{
  "head_dim": 64,
  "norm": "rmsnorm",
  "norm_eps": 1e-05,
  "tie_word_embeddings": true,
  "parallel_block": false,
  "decay_shape": "cos",
  "train_tokens": 559700000,
  "max_steps": 8604
}
MLP neurons of a small language model. Each row is named by its layer, matrix (down: output weights) and neuron, and shows model dimensions 240-367. Each number is 500 + 40 x the weight over its row's rms, rounded and kept within 0 to 999. Numbers have three digits each. A neuron's up and down rows have the sign that makes its largest values positive.
After each neuron's rows, "fires before" lists the tokens most often just after its 100 highest values on Wikipedia text that the model never trained on.

L5.down1200:461495555530411541532532575474488536488499465564478508512498520502540521537429505504433491486461557530505486485476480494568522453553562528505484522517490518549551543521511527479564546488487525488554485559476473444482487516492484544500550506528497519515512504445530483497442494523502451557596509433534520525519452528535501494521472453504446470499532533489475576461550492473494526561529
fires before: "="

L5.down1009:520547487525507539448510507505428490556451537398478423470538502452452479528540521505543485535538516533504529491521570486463557545540468480517501488459460516485532481527577496492543529439489442506586437405482572520444488465486528466451549498488515543512480517592493510547559529425528527489561479448474528470535537534504451459475541499561531477571508493480441439534482533515468498514522
fires before: "\n", "\n\n"

L5.down703:528523553532475554494486452525555486486507529527530562542472521532516455456452521519474567545535607499464391484504481502607534465564520539521537473522524545502503489504477475546526493488511486619505456527536542547430500530552476531508508464517536467613498453543531528545418525510473486567521494504486469513487517514512554480520523453528546545515464465490568568549522472547490475497509
fires before: " |", "."

L8.down672:554470512476511537590503481546440483484528454496523542511594449494504531459489480555540540518566488491436526488464542495414508481514456444506472502536477449418508478462448469552503470492540420484529495530565492407530517471466406500475482501505477461494492533459505411460591451522496517539560514464504513548533534420457617508570498443451503415546492549516478488519537504522538500469475
fires before: "."

L5.down1062:518512438531584486512597558506453508464456480484489478551559516507506502454520422551490520519527500502499456563433507483541457460534495496460499523525546530499459565529423462533560478464471520458595398442523455449586558487481502430470492549453481427497507564523470481490523501490534516522417493486510499508476486501550551517561431452537523546475480495525432527497476437518485462558525
fires before: ".", ":"

L5.down53:482475536564494529437452496524486518503458479517448491499515528453485467454596500478475519478522513468528539504543511461528491485490541478510498571486544578558506555639471515457565459532422506499487455494461520519487531443533508485578516535447498554488508503519511485544526467559472509485621450460539487501554518490460473500472456495548445505550546538539547467526465519532518450471481
fires before: "\n\n", "=", "\n", " It", " She", " He"

L8.down882:540517535465506528451479548620487473494466508471461467581498474534504518541501442532549516504617512456439523460500567515440567488479503545558563534515502532494494477531483480438503479461487494485440436537514457458530453400542563540437490446512517511497542485489482557458520467541544531422520502524523516452503548548453445475519527478523490508539482505563490458497477473460542451490459
fires before: ":", "–", "\n"

L8.down1192:529443511482528488584439494496481489490494502498503453561474491474578529490482475449565455473427586572533550551506462504496497487567557509530535511456500565528466537530475560514516498450517446496512506505517469538535508539583493477532472493574470471584474503520478463478569530467466472460608535525489525514500481511456453475450499510481489517364412477424503515494513478466445477455490
fires before: " |", " and", ":", " by", " ("

L5.down577:497519528458499514543482581501485468598461452458452494512520451498442440560495495464446527538487467562511553555557529565519509597467515476450460478551543514498516467506587501544514529483467579462585484479511504470428509506545530471552523464456511444484515456594522494499543523550583503539531470482455483587465471542408429476527559572508559517527520485537497523406495544457511510481504
fires before: "\n", " 0", " 3", " 1", " Ret"

L7.down218:554452487541482464526567509485544505449508535525481520505408519468490528478480458538508576506454579503510434458503441446491509558446466512517553446534497477494472507489550471521456510496505490483474522467502499468513541538479541502491505483453530461523475458514472563440514512509420530454404449445500460470584461504537529437523459544462464506497476528481593502519481495449458466508506
fires before: " |", " /"

L2.down293:464575520513483511487405448529448506453477508470535580510481530480540541541445536513599520473449486534519468484487538465515490480447569543500479478418555518490590507502487445498520457426546596468526482445509507515459446451569461482441520512480527467519457525467451502515544481505489446462549493501500460510509447506503506518565443499461457450565466493564555502495479449514470595487456
fires before: "="

L7.down854:518581514535497485476509581449488513516533579545511547604536561547537419500539454497467478436571489559541471512448529503551489485485460524494541472483547569467500479454525562440554480547554485455499490425434486416522471547453511510474481488535541394525540517505555540573490446504464518472490467458536569478556529503477514562437502453505478544440559506508521475495529536477584540506564
fires before: "|", "–"

L7.down868:565477539573477460548489579490573524524485457535575500504517474478507497515427415463491487514489500419490473500514491470438532539451451449466554541538506515457488539538516414475521505451525483474539421465426461519561503542469478551509523441508497450536518444512555517508467417481474533519532510536451483518519450537466475491471430504514518445450506467533518528625460539519501481519508
fires before: "-", "|", " |"

L5.down533:536537477586555485435482451494481523480490510524517496492472408491498490471510492459537571468445522550513514562497479459447448476540524515493472507523558468512486350470490438495534505459528489530462517502463477496458444507519486485480511435497438523511451516477492525506463440463523481423507533543495630535540519555507491508440434552516496548519482500447544532535427417535529482452525
fires before: "="

L7.down432:456474507412512470529493494478518520529548486552502514490549502487549536572483546525504534451464528573505490583475462474500491522432525487501516583492426507492450487510516420436489401544476507547471506470558471522501477512487506547535517496566479507435466517490473533499558530526534538529548487498502499460546488453515451518554485505491592478433581536510550478512514558479496428472503
fires before: ".", " (", " |"

L2.down1165:428479533490530474548590521510554477545456446458532430398502468515487484483498559500541504519520466470497463451493520500528561597540498487547496464454509492491487531467515534499514521518557472525470510491511462522482523513404446461547479503477476549463537468466538472591475483517474469507551507478529500475446502565444533440483439537564472451538413536497417481524537470489462530611502
fires before: ".", "\n", "\n\n", "=", ","

L8.down543:500574498527493514542481531483469499476493517471394528532468534546536505463483529544437456542536545587498420573385462512479495500509500431476503492504485516472504546495510529508525542420472527470493539534497546490522522544479504511512429441471482500539457570457472541474487558519470468512499487458485488456484493461552514544416522453521491430559489522508504462476469478493505457508472
fires before: " 3", " 2", " 4", " 1", " 5", "0"

L8.down972:556547535444496507509496495519483491564509529608578563512428503452483513519532405473560515460541477558519501444530501473406511532500515504559519455504539484511508510514472545521485486518499527546499488554527442482494454547505454531452522552491507472494463532496451491460458509540474558490456499507524428523493479486516468538494458513557496479489488487570539539527467496471494533432446
fires before: " of", " for", "C", "s"

L7.down800:539453513399471466494516547576485502478421534529528482503555484517548476478528492499502466462556587483493491543455534516513584519549462458451504583462521540532515498431566564492577523407570403470542465538573484495425446484448619479559528475490571471520494490508497546554568515563426468474539499455472476573501526506543510479453463492452505437491434452450520469502538530518495503541487
fires before: " |", " and", "\n", ":", ","

L8.down444:532519540495443445480451495498446513494468576548511492491496511471511479482567530516546479520454523523469540529506494460460443471555483563460441484535476416471577447575506449493532489519495529451483455479508491473495471491452568560499522531450480521366482540466473470529476497510503532526534523464546476507509530514520480549506397593571512404462502523439464592499489426511476504490528
fires before: "y", "s", "ies", "es", "ery"

L2.down244:510511499421434529536513546500424463513537474537482525586529524530500461494471531453488482423481485534510492533509473469486521466447461554440463548508510464557532507438476517523525522435406432448436541548492483566442504528486437571477502504491520468540578513531419510461513508528568440491546523439461520386517441471515516449583497499530491429482476479512539553483468523485505494513466
fires before: "=", "\n", "\n\n"

L5.down575:443520501506479487528471517477515492439481453553497521452515467535507453527409486516523550497516476513503545524473471468492496508515568489551524577471470484488548515539466475513528510494480463433524491470538522528509449506519498403484515412537506516529548476491502531467497480477567526521228460539484542490531433484486496477487478535512479551546507495472566559567553537505506530529560
fires before: "="

L5.down34:524513505473558518466472495434509550462492514507518517522531484453513473493496479555490482485447510534542445462466483530499532498488492454510460534513475532529547483460459492462506533510503473502514503434522576490607502473461424521484483536499480526490561482517470436527535472538509456475479406492503501462503472513518528570497473503503571454544518455537482545500529440527458555472452
fires before: "=", " first", " only"

L5.down748:536542502463462526457532480518506518447457485533489496484467459560418481438478484451446559539531505476504552524472501512522554539499470481489582475500498448500549534502525453450491443590508472520525504508496491509486506560463505445510446473479498465588489431522502466612462494526430504464461538515510554471602509497470513538507497461476474522493469532498506468486462631542459495546478
fires before: " |", "/", "N"

L7.down72:449538492411549554491522536486534457468503503508533524521488527429478472498605487471499496525518483453560510521482516499496477548520447524489498507509495524432491520557491526483521440497566503538477518509423443615489538445392542532515444500514461509480519530503492526454457469457532541498557487522569560497500489492516523516509542486516480461426481494502470525572519453525480525464504
fires before: "-", "–", "ja", "."

L7.down89:588464526453475467541566497525488521488584472540462550521504473566457558520485549490565471537463473467468418517451471462550642524496489496468502515512490559587557441466509491519481439482520527517516484497511422494458465506546530519473477539477503418490485568503424564547498454407522507520444513480485539521428518529595475476469497545484514575501551504500463540611544432489489394549483
fires before: ".", "ti", "ón", " ft", ",", "on"

L5.down78:492526487493506505476501525496533451477487401502501465527460501488495493491470524528510485494485482561526484511498494497506492538499520472532496560489583508497496499515499477490487471517493475516523512477482486550483498529499497498512492507478453534489476554506488510482516482499528470522431510471487540493498494508477466485513526499514491508494513515500514509487506495471459538504523
fires before: "="

L5.down1026:531554530489481503516563562504492416516488454496492507580493482491470481518443497516489562497426532600528476496461481611493574526530513498509460570510575535475481493493476514466539514509450452471457480536501523514476430505530484411503547549528488586473558546475478501452471468443497483438323493545447560448537531498533486497560493495522485535470499489549499498542482442508491494483473
fires before: "="

L7.down1007:440495497441505452483527545478491474492431543500494507471515520441518424499509484551526500436493564523430489497536538468483505465471509554512465480491464484503463505502519536562472479520489438471509565547493472462540510476482457496415517493508525524416559497549558440496503489523491452478519428465508447529528504538456470538505458580469493504586518471489490505431429492520549493495515
fires before: "s"

L8.down1060:525455457463485470484544508635501468532471519469538429451525480517515545456443506539478473439520514450542494445530490463455488549538490514515476462488528467551485487492385496461521481445526481512542470460510539452528525499472509459540516551514471481452560487445501538518405478547498476471513481464452491484479514507573499497532515550464516429487563553497435490515429426562530511588555
fires before: ")", "s", "S", "E", "C"

L5.down89:469527536504506525513542532448455509531491508440421494552498456413533531470548496480454520401509525453493467476494525556509464495427449552488488417483518486549508491550495487518520518502485482434497489415467506497539544464510454541496441442430462456538487475494466494446468561505516498472787568554468553477494489537490519506474482445520512518513508507481481528511436533511548532470465
fires before: "=", " the"

L5.down300:509430524519448516452458475468506467447480455516491506493559501546464540441471514602539565558502502420575524549528506461511493500550588480468441504547443477548568494463496515496490464568539535452505534463580521494572439436501501468491507505488476530430482474503500493466553485530487475485583443548540418410542482510477454485471484506505511549584461552511482524434489480452547468503418
fires before: "=", "on", "\n"

L2.down1009:484502476486515497529437565513497466578561554518529484469513542541542508507478491497470507461522506406464523530547502464468503505521564513445424467480463499490531531527528484425542550523528534440506492490517561521529432536504481415478467491527446489480552513492528486527544481494503532493535450498503501427528497584578471524540532513480470495482548500557464504479464453546531509473487
fires before: "\n", "\n\n", "="

L5.down1145:491532464470456459495454534435519515493512458441571471489490461497455503553513502482496532474522485482474526529516492492448558515508539511554493501465514490516473447588516481477554497548548485497533532544525482523454430533491473520522610564514455509498499572523477465437521449496545449484438460434501505520560453476454494485477470536448503533564540515517461490517511476433502521411567
fires before: "="

L2.down707:492495523539514545571550516476541506476535509526501473501407450508501481465448507457525509539503469442501505463485492544480542519504509478509429556475519483540493516577493531488495577518550480435481544451464515494476503461599477537490558497520558530495502504511471529553504487435530532536492520546545501496483476489543488541493493521443517509514513477494486505468489486524519542520470
fires before: "|", "Source"

L5.down303:551461496502513470490522403463456486478586488476536501433466532508597479485544473491491566520478495522461524480439508471492562488472469493484494495524480461532545513485498487493519546505523550399506473489481493537501536494510486514451543449528478534485458485491520454464529556492569500424554496514503563566468523527504544509548504534485506482524427454527460440467517485555527529396527
fires before: "=", "\n", " time"

L5.down84:547509532497559475493483582545405516518503507504493522508514480468551458455435469440518464501526538542559526455465508534497417466480503531512542483603491520462463477564437461505494558508538532481443489459521526545450504558546502544467401612496490497487479439487448472499529432539558547473541457447474567412501515473490420521501506522522498459557504515579488518478493542504510515508569
fires before: "\n", "  ", " Set"

L7.down1092:535521514519487523438511467423490524495483531551520449503538502473533456574535505511538546482600456430452499504472528499508471461476482467522477502511480560485420547488489448452428551507498489472505446477491480498494508504479509505541459488453534475535512507517518562524504458474466523545528460529493487540531461506526457446501519512499560446530596658565513503508508505494448474492478
fires before: "0", " 0", "1", " 4", "2", " 1"

L5.down140:477462484495498559555536523459541496452478455493514480522473580542521525537456458472460491499500457443504544557488535417483469570502420475466499482476565445505455477481542521435525465459372499518516533539502457468524419563491529567481548484506436445490519428512459569523517539580423564473591526514526573524397520493546455483465468518495528513495548509454485509460516542530522485539427
fires before: "-", " the"

L8.down43:525496540451516494558468571503525589518517559491427495512453473500508530502522455548525580464489484470481474538456506527521510530507509540478545452526519452432507541436467545516486496454505466540516516487495484507438497413518515467520523489508423507488445497448576425534472492420511468500418468419490583479539522480543523402505566448434503485479479557504583517436549540506521516480605
fires before: "=", "\n", "iller", "tt"

L5.down430:504514461514460541466525449535494498577519479493473484511454454483510505450506613492566438506544495520512462453485504447519472563463536513486477508545475495564475508513565489494490490540528508492453494448499491471487502484469502476480532503519487482467445494497446484537522505408561508531481507547501405527521514475474504447452480495536477498438495574532506574480510591434583493468562
fires before: ".", ",", " was", " and", " is", "\n\n"

L5.down635:539511486526470474481522511517550499487503431488500496499455530530495491497469486491502490497500510500503517497482473518483509503488526521496463548510516496520500493510507532499502483500502496490492512476496497527537475493488459522485492518501450509467505494505521515470494495509509508506546494509476538482499488471453487483491484504468484488527522506485505497496474529508484506496518
fires before: "="

L8.down139:494503509505422398493521527526498486441452523448457550532510541433457502508543497494486483457520498505474533478514538487543444578452515524519560514486444464474487519540525506456464495510579434554535463483536520490537466486520481535427555487474545510437543490500481485455485484539497505518457484484534428488423478489530443535468483573536500479552434544505457565470477531411467526466476
fires before: "s"

L5.down781:505579499497538533457562545473497522603489483520477470455485469469477493426502514593440523530460498524461538538528543542463529460499509534495563436573471551513509489482504473504553479505527511465540582430508524485483603560472549517502471497477459490530556542431491460487514538439481475490458534526471524459544508451495465507490402482443571538410497518509493522528496509531488522519472
fires before: "."

L2.down1019:608485490445571473507537489448508464529519518548535505547430477520538578557479494548529485450514531488498492528500519486527452504420451595471562447532541521376554477516442511513490533463512532490473513505412510446430486449436531529487425531492483524439523460461444536452460450514572554462580525487470519511525472463466480509514456551527432465542473528506445422462477498570524436507536
fires before: "-", "|", "\n", " |"

L2.down1067:524545426505489539475572476516549509484506452477467545494324552493528502514495510472501520485533523478496465485484465501484521502495523579475454507480528502515505499517499467549493489466453467448518480515501495486502473454488462563479510471513465537488493536561558535500555498474468460481510554471514508495531498601455477496486529523492520506519534588431508534538494518501476511480494
fires before: "="

L7.down956:501547463453463471496448502511482583496510421551528491456528444514501493476508499483468569475419524489567438482495494435522495495525474479501463579491470408522457481532473531447525474485475536461500490469512488435538477488504525483501442466465539570479563466521531518484485501509531425438412470493534569458499476392518524504508495466535423478577474531508502522523422408459468525572503
fires before: ")", "s", "N", "S"

L5.down153:501520484466493523489546565470506513470442422583517554528508478423549460443511516541467526437426537488537441559490515476546530493600452502454528487462560516521499508427406432542502482431494522470547498544365470513471454513516512457536538510581519438490523478507484457468525525530542466526389481420479448500494451478502500496483476547509514484471573502520507485455519477493543484534555
fires before: "=", "\n", "im", "s"

L8.down423:480455536471486586466519537541500435560460556526484481438458518513599492460500557479520537476468471521436509525494426504460527473490606500495442498449529502524476470501474439518458544528494552402523423459535497476472502528515519518533454467501481517512469567558548434523539491499465479509666467445498475497525512524530517522508467492504515518460413575465462528495523471541592458440507
fires before: "\n"

L8.down1135:513539456500452472459494451409505497513525415501482525414490430519497417461525522522445502484557458517521536522535466492498541552495487471466532490496462526502532540559467550460565551536443503538436511437557528534579577475509459529559550526564500456489492504550503507526489470541453472513458545463475466490451554551475513519438451522407504475426519531542520521494490538485478491492484
fires before: " |", "%", ")"

L5.down382:536576500495480591499512498589500575567459484486547532567537503473465479438574467459500380511500461502532511488473591541457451498465512514493496506515574515478476503498460531567551523475509441434570410489503508510404426528480510432519492521489444556517411495466521451560533479451543511500601467459481531535548546489477489470470556485548557592531582514512574508480561501544562477475523
fires before: "\n", "  ", "["

L8.down429:570554493471479479505523507440537502541486453493484487440614463522564457509464523466515589522473526522568542556484467532514472552470592503508563484430513479527500453428502495489453535515506494475489458527526515530546541533467523477554497585520462503464526516521501528464511450523542481434638455471487523546512519450568471538444533513531509492439523540485546493488540478499470421450500
fires before: " 0", "0", "1", " 1", "2", " 2"

L2.down622:515528508539557482524488531588551514439426521553491586465451532521505545565513529462492482511434497437506512480501503395495476558493505555479510565556447559520475504497490518531479544526516501511498537552552483516449468487546541460509463502588490474589544537468467421431458526412546478485546451457459515535494470555534508482513505507512491511520483472543406464488456515466607495537508
fires before: "-"

L8.down173:454523472473510503478487418492508539494520535470493517472471492435451506500487468442521461458494411596480507447484534532537486524401401467500454555545421515524560526507503443427557472484575456535540437506572495537527555421498532553481417554495472472409550578538559524490407486521522518547540527547479502558501508511504523497541512586409532485448473516507542509530522517498533522455595
fires before: "."

L5.down589:551499531469509558574481491520499501507484528484496454453488504526486516453425546456522509428455472607426439491570525575536433445448551486532494485494541489427483503470482493505510508617469476481442458492459412521550469518521490453507507457543462424532572509508518454540551469450584402502575518527513515483414438438444509479468516513525496411540494486554520435485453519522511513485556
fires before: " 0", " 1", "\n", " 2", " Goals"

L5.down866:575494443449543521458494492534495519411537457401527518499533514484496493524447510440515468495464473520579541543513581450454520555402522504477510505479476554533479511511519485464467445460522518457578502488501586564524520469547419548522505539512497525517477490600443520533491465578534532571528465462457478473428532471514457508415453581435545515493545525538451532506501575552520509427534
fires before: "\n"

L8.down1070:489558545574497507498460507467545472491509473534491438507523476471510501427435442504453408518475494494450474427463476494497459464455459503473491548462473477493462515553507491510456546519483469447467511500487524487488475521484520547509535515536470489559447464412564490505449514432556511486515435485449567416474495526547568586444458493519484503515540482470524477445509531496482471485571
fires before: "|"

L7.down297:575545475540457563431523565517553548491470464424484531473506462494519528473472414544495475488551482484510486501515461440491545487574501498459496466501494534567512484602472561512511538578491522466535545521533554403465518574397484528462495507499577483473516529473554499409593553585533480479417519481573502473523501478502462526505449462510597524506484451523490504495540533512530526531468
fires before: ".", ")", " ("

L8.down134:455529488504560479536553458433486482465498467539534503542524563508468545441463506492529532515609456496502555406541551450486534564522533595557495524469496502569397565555514451490531426447528554510519504478474494489523542536500468460522509547579457454541515547456497412439499475485472482466531542541502528551482472551509479488487479471544474419565512447556469510530478529464485484534543
fires before: "00", ":", ".", " p", " |", " pm"

L2.down376:554487543465461432418423499482592503471505573539522500491481561492520458443523510490509533535508531457496520515453479509439479548500481451451491487531492563491467515445529540551617490558516520499510448498575513476442514514531505561461456502545522505544505482457488564492502548573487501501426494428450490429508506485517500469459497549509541509526588483521519540544506462498470540469477
fires before: " |", "/"

L8.down1142:512512496543509529506524489487464469527548499489506483491502432500460508525454570533458517433431573501504488463482497552459531511498528482543522477508541527534507450467440584508444503530489514484517516501512550546501486497535536562462520416533462494501527422501501531503450490475515476535634498524523490524488466549591496577512480498557398491507516491504468456427466502453592513490504
fires before: "\n", ")", " |", ";", "]"

L7.down120:519482454505482518514530544469549504449506510525544526507466479482503481545499525489418500525514593498431473468478475510466555385539518451553536460487461529465508503500540481560470534479402490522534507497543531515450445531505492488496467509558530569515521479506489471447506478527508468490498498519406467506531476534532430525569494460493464499540437447503511455437518471465565480551518
fires before: ",", " |"

L5.down833:483606470492514504593495533514561527579507506524515494531439573446464504463441493561492553536525443484513514496530501451538502473492433511502534515459547505483476494468522499495585525467462490434538538528490519473498478464481496541585456473479458483440480555500501516484438520545529409546330553512485514489506487404504538485510483456520542558495481469455527478458515483526511552551475
fires before: "="

L5.down573:521554539481488471527462521468479528427498543469498519600458544458546521456492468441487477515586460447492524481534550527472515490514484462508503555538511558555512371491499495491583504450512467537567469550455501511503488452473466498420556475473418526474489484432470519506493536563488474529653484481521572470471501486530527492533489496490505457540545465554491483493558478472542475470501
fires before: "="

L7.down1112:551478463511526495483442508474528470528477443493535512496534569430518481496496517518473508507505512512394540452511543535484516486434485563494465497562499536399446495516530495511502584505511481463554432468478538586461424503475551410453522497569457535483458507512545413524531464486544498480619554487438408488432437522480460436548504503467498539459480576494546469512552555429492483476524
fires before: "\n", "  ", " First"

L2.down290:499512404485535489421529545526602469565484567464465543534468524497473461496497484461513428480482438451495506506492494463499458557469483529456531551524413515525571504465541440493524521429506537436446527582502539414512481452580536515468515485506465490577536487590485546457569504537566469495622468494508525566410500522504493497469399486606416576492507497449460591473506509485523451531525
fires before: "-", " Men"

L8.down573:510544465445452488462445506474508541484501483552533504484530486545432511579502455500480449476597539471469451532513454487549483431438461529461602457535530458528499494527441454544455423491513529452514522512435471500578454586492527433444499520458475459446409531493514518497489487447484454482426508467446569506466441442486473511459476501556532474513555577481562490512400498434492460471554
fires before: " of", "ing", "e", "al"

L8.down339:532491511428448490508460471464520435499526507500548507442506604523590454519464496586540520519524516550443455471497481550525501484464495539483512475454503564597507484478579536533537537516457495496485509523577471463558487502512499466462604499516552483520485400508471474537507492442510460467474477448426488537579553457529580497541471425434475529512532545521549540520555438464510481483475
fires before: " |", "."

L7.down1201:443491458469591558460579540529499495471547467496565503553470490499458526479427501466484469546483495585468404491534530477483453456523522559490500465474425481488477526463496460458526512501545532546509523489460536488509504488452597500530485516457520502503503605542509523470517560493552518504603554487481543511529521498464511559462539505449506505524489489492420520563548512495530507459538
fires before: "'", "."

L5.down503:530540478521492453460478526502501532495505462538501542488425487487507476514505482507549472456481509516499476511449485521463521524500506557531476520435555515548512506447529534486469540528521461526512522488491474477492471512513472452515487494512443493481510499510479520537492526535500491507772499502500526478510506495453450503511526468501477450449492538475509499470512539499481512483490
fires before: "="

L7.down34:567474577496527517427510537403551497508484452502517508557447486440504501545532406496473568481547566485551554496532504420496472523557504512477559524487464520454470530468546473472467433576536520524500511545570491529505567463460568546458637432482529483521497508511454542448538553469466494513404458447538437448391515466427491496526497470524520539452464528544524498471485486512552507428504
fires before: "s", "ve", "d", "m", " not"

L8.down370:526555516510584522433443421447532469500495497555528470495467564483495499456506492526503458540529450489507547564494511541493454552495485531499557524489512405461472506545414392523531401481520542552467472493553507482390566522474525444559559518552520515491521534445460520479443481544492427496507473530546528551454503460557522535489520573488544435434445521472551472531537500521475457439529
fires before: ".", ",", " for", " of", " and"

L2.down354:516522509530476503493496483536583468479509510482533453528457445557496487506496491513492453515512452443501522557472546463613510544471518454455592485514488495434479482514489478494515552509483467466424520485468527539546565512493444492497463516492473439497438489516477523481472450466542586445470539525465552494525587409455537512459430519520480554502509531439466483529466568511440498498518
fires before: "-", "|", "r"

L7.down660:506485546476435521554515461488491590505450524507532462485413494472554538451477496428517514550548482470561517493462440522459515472500499500550492465438500497479488547496534435436467535533534503501471457498460438508515498537470496536491629490542478523478495513539536446504492459484479500488621543498504538525489415577482498500474522504549470488556462487469471501497535496510453458446527
fires before: "=", " \"", " 0", " 1", "  "

L8.down180:513518478432516527532499522514487539496558419448514577633498510501554524574544504445513499475530428441520402530443481529533516471513503501560475474502541466523544484395536503489464463451509463596501513491541528476571489433488531467460466504449448471519553509530517419487522413487494505463554512477509509529493497508427525551494509502477518485547451444518498535528534530512469507531507
fires before: ",", ".", " and", "'"

L2.down1017:436507570498523486508468487489569525527448527462511467417540551495544482503508496470491556486571472515513467467513542449537449556567449422495529468431540436556432447462468490466513521512503541503556513518531456492494519466443490480495500533490524456492530452568499488476486441467496503467480503470550497495540504512494516511463426538480498458564555519534568536485540498404541439519374
fires before: " |", ",", " 0", " (", ".", " 1"

L8.down841:561452506472541488510473465514491499404493548504526497474480467452496498465479477516548441494563466506501480499469524492516563457474510581566476580527534475499483502480460501546486436525486421546507544463424493471573513541496611469547463527579424545476472504430555535498567534542521440466458463465498432488533507491530492462539509487539512470553560555489443556516496452448460489498483
fires before: " |", ".", "er", "min", " date", " 2"

L8.down890:444474507532508445445467443446474467577461510542495483539519484473496513536537569519553502487527562454560461491532427510522493535502510543482513503534488475429436494508537543525461516562436551541473452399488502499552538500526481556519539542452455617503466465463525521441412442515454476488565540557468396472526531538510551477495496480513490443533547525515495455447478464499575485544462
fires before: ",", ".", "phi", " County"

L7.down163:562494465511540487478498548467542465527514532439510536546560501523487468540473559454445442508494455527474515443514503535526512532488561505545576478547491543473536478470578490494547455497484480409490482422493507452548521490515509508502530449511502500480508491478509496476509491463504527558307540457536433524495487504521570459505463475507478501477468465475545508522445512512516483503507
fires before: " |", "–", ".", " February"

L7.down27:472604517537471483484494496473487479471505458545559459481521570604446525494556421519545519467525516526514533509487556500475448509459467505465534542593512566423495514522492553515554482536481480535475566506487545523546501482534530508449531549500531508529572463500501475433537503492477557482370395513488511515506458459527443506486480501547500496538554554501478440511522465418482392496545
fires before: "-", "|"